python train.py --n_layer=12 --d_model=160 --n_head=2 --n_kv_head=2 --head_dim=64 --d_mlp=448 --vocab_size=2048 --activation="swiglu" --norm="rmsnorm" --norm_place="pre" --norm_eps=1e-05 --positions="rope" --rope_base=10000.0 --rope_fraction=1.0 --qk_norm=true --attn_scale=0.125 --bias="qkv" --tie_embeddings=true --parallel_block=false --init="uniform" --init_std_qkv=0.0657 --init_std_o=0.0 --init_std_up=0.0657 --init_std_down=0.0 --optimizer="cautious_adamw" --lr=0.00191 --beta1=0.9 --beta2=0.95 --weight_decay=0.056 --lr_head=0.0061 --warmup_steps=510 --schedule="wsd" --decay_fraction=0.899 --decay_shape="sqrt" --final_lr_fraction=0.0 --batch_tokens=32768 --seq_len=1024 --doc_mask=false --train_tokens=250300000 --steps=7639 --dataset="wikipedia_en"
MLP neurons of a small language model. Each row is named by its layer, matrix (gate and up: input weights) and neuron, and shows model dimensions 0-159. Each number is 128 + 24 x the weight over its row's rms, rounded and kept within 0 to 255. Numbers have three digits each. A neuron's up and down rows have the sign that makes its largest values positive.
After each neuron's rows, "fires in" lists the words (lower case) most often at its 100 highest values on Wikipedia text that the model never trained on.

L7.gate95:116125170151135152136104086137145106134105147137137127098095141111105113162120151124101118131111141076158122108152128115169134157104100133163168106159135155096123097114103137164143163145140095141092084150135133113092137154129110098131098120119120111113128097102140117162120123158081112134107139106118165146147112142149152121078116153114092131138155119149114156171152128129120129128152122175142120133141105125166129133085158192164160119123138185154105098110121147139126098060150150
L7.up95:107142103115115138094147122092170114105115115105155126120146127158174107124147160141131156125097123136111134129104096159125124110160109090107151150107133163140128124120139144122161177119104169158125121136147115122148123106189122130132091106121094122108105130132107155131104108111125139108164137146138095131112146134177188144153161118164159123082089095172133100117158083152142140093092093079145094103124102116174162103110107161137163117182114141140120143148144121104147133128115136
fires in: "but", "as", "social"

L3.gate76:127166175119152109093178116122112098138105104085163084114096131113134118153124136132114137134093133140162136147136159128163125110165136114137100152118134095114094121124164108150120101148163138113104179092161141085110151103089134054141076133118149120140081136156054098112134148119110138150133151101103130137096121149117096111144136118112121170123139156137111145167121128158128101122152119167164093150164139108116122119157136133102113146167136139123137158146135151110116098123135135
L3.up76:106116129119102183097148098165091144114114116133079156154106154124140124091109148123143171165125117088138141113130162098149091111147156080143109103143121089097109130107140156116107115098133116154108109117087149113107162143133153103142121137110158105066101157168116109109130135137100098157144129088094118100146160161118115124131079079152105129117124130159097095125113117128145124147123138107171123116141112129148141152152129177115146113148153155085128162144156141155103090118146108
fires in: "from"

L5.gate98:149131153118117172132128120141076138127124142148121150121136157112128157134159165125134155157104088146144124118174097125133157104123076112116132141133120088102152116148123119120161144090118129171131115131164120087119120140170160085102116088112113175146154154108169099105101108112094108113093147087175101129153123149118155113162137158072107112145119148140128128120125139124145154115112119120124162129110114109065143150128179171178152133129145151162120113079150115151147124140123101
L5.up98:117097146140142122128164116158133103106128108151119106111097128093106124118119174125115165165137126119161127154130122117100093097129094160126130104157147125169138126129135172171172112098154135143091160150121135089120154186140121124128182148161154124163113167128140116110176124116104106120074152122144157148139112135155149142137110114113081159127160107131140101143105118087162127157179156119161161145119109123146154108112137157131172128146149115079094155114179143121102139133130123
fires in: "is", "was"

L9.gate164:136134142093076156146075132082120101103118108145150171072125157134123133127089109157198148130108118125154130138159135147134126078113085155135115154103093101166112168157082142124129120097159105134162127109144135103122134153096127119111128119156131131127160098121123131121110111128139095131149172101129181130172119145104157111148151106084106130156140144136125153144154139119137149133082143132139133105090114132089117131165123113158131141152156127180139125118089118144143155087134132
L9.up164:089104125102118112093151144131130111147109114132148134118135102138149118165136130159143140137105097129150107129153142107177145156119127110181104126133145110173125131135107166169111128137154153116113127128164135167120139109152135088169160137120124133107170108126164112130104174114117142121169090146139126111154133107149102110063107103174093163152134112144124133142058166148150134130124090140085116072136094118139108147111142141118190122142108090121111132132143111146122098116178117
fires in: "was"

L3.gate151:101128120135113080151127155144106093132130120112107096104145094119116127132103093129152154143106120071155132166134123118136162148138105155125114160133142155150075151111146150096135120115107144152110155164127142137086123156124127093148127150116164151177141143178164058139151093133111116129123146178145145105170135113116140119112115084104097129117121157161104115184115111108123111174094097195131145156129093135141124129113121144151154105125134145163119142147102116115103125092136138
L3.up151:116124177149090125141096111092148139142126142161103161148124117121121112152136119125125127156115103139157146141152102097090150092146130116092075086135132148122143114130181143103159156079104144147189154145112169137140127141119128094132136160107124136155102128142123135122104106121098118144117114140131127119104108114141117106134088098118095130166141137097093156129115134072129095169135092120071125069137164120153160105112113135113161108166117170131139149149181123126113154122105157
fires in: "have", "from", "would", "is", "into", "to"

L4.gate323:094118136126115107109121138117157119126146142131170095145117114154106160155127135112152115163104114141147161115122182137153108137094145109159153093110114137109166128119114090149144106162144117128142099144116116159146124091161091154115085141114146158139116130158110134145093084136115147121149155117152156156101111106103134114129159100107124136132179127101128141141132144141143138134095130209144181154134156132112157180078159119161102179131155112087142131129129128118121174103092093
L4.up323:116135129162128141168119122158118117158104139117175134115139129116097142161135127183095129153134185133141152146076097136145106139123126103143131120116141130143104101124078096128133158144127157153101130127101157132112153117154166065104091135136137132156100155099135150122140100150095146116142132106131135106100114111162112119133151123180132151151136192140133146099098119108096131123096147083151142134159146100140158143139114135156112098126167147149176162129142105063090142118113163
fires in: "as", "she", "while"

L7.gate366:115149126162108095119115090108180113081095133080100135143124100125133156116109159168109099116119136109138162160130132125124122151142128105111177143097110171088140138167083115139104119110111134133125113142150116131153144139117129139127085116134101122138090142124180096134133151091088142114110138127080093140171116168147136095129138152132130154131138170106121141108138092149105137066124148134144169128147117148134107105140115110145168151128126125105095088161098120122110101169140063
L7.up366:150117143116086087077164136125086155125090132137152100153169124127142157077119146107104169118151105128138085122106186128138141131152124117138112135112109137137098101131116115118112168120094109118139119090132120129102146150122165106083108145136130130106125113111143114115096120142141127140099146150121132181152145157117122151156128088100110157138099149086097154146128126129168152175115085167156081117124115104125152148141146106097168113102128141084100144145124106148178095147108163
fires in: "known", "own", "published", "based", "s"

L3.gate212:124137094118091131102131122121138108200132134106119107111148081150151147149090160123156104142130179090126100147103161112150116117134075183090137112113122117096086108137128142131138082149115086152150108174123103127126181125152166131131126116119129117124142141093117088094117126088158115108179155125126157160153156104162097081144086169145130104099154111165102115146130121124143165131128125146161147119136148155134103137119143116142155165121110137109117132162129127134117135139161132
L3.up212:097147125115089173098163149151107127123121157153150133142096090134156087120122156163095122137119108156099119160149129142120067123116163106129155089094099107107087120116117127135120130140162152129117101109151158082134110096143095088138102158140130131100128132109147174136099122103094130157182145138125133129074141134122101132107127088139124164126093124122094119158105143080120131097136126097163155116101123141092154112132080108131135125168118117083101109158144140117097156139152110
fires in: "as", "course", "get"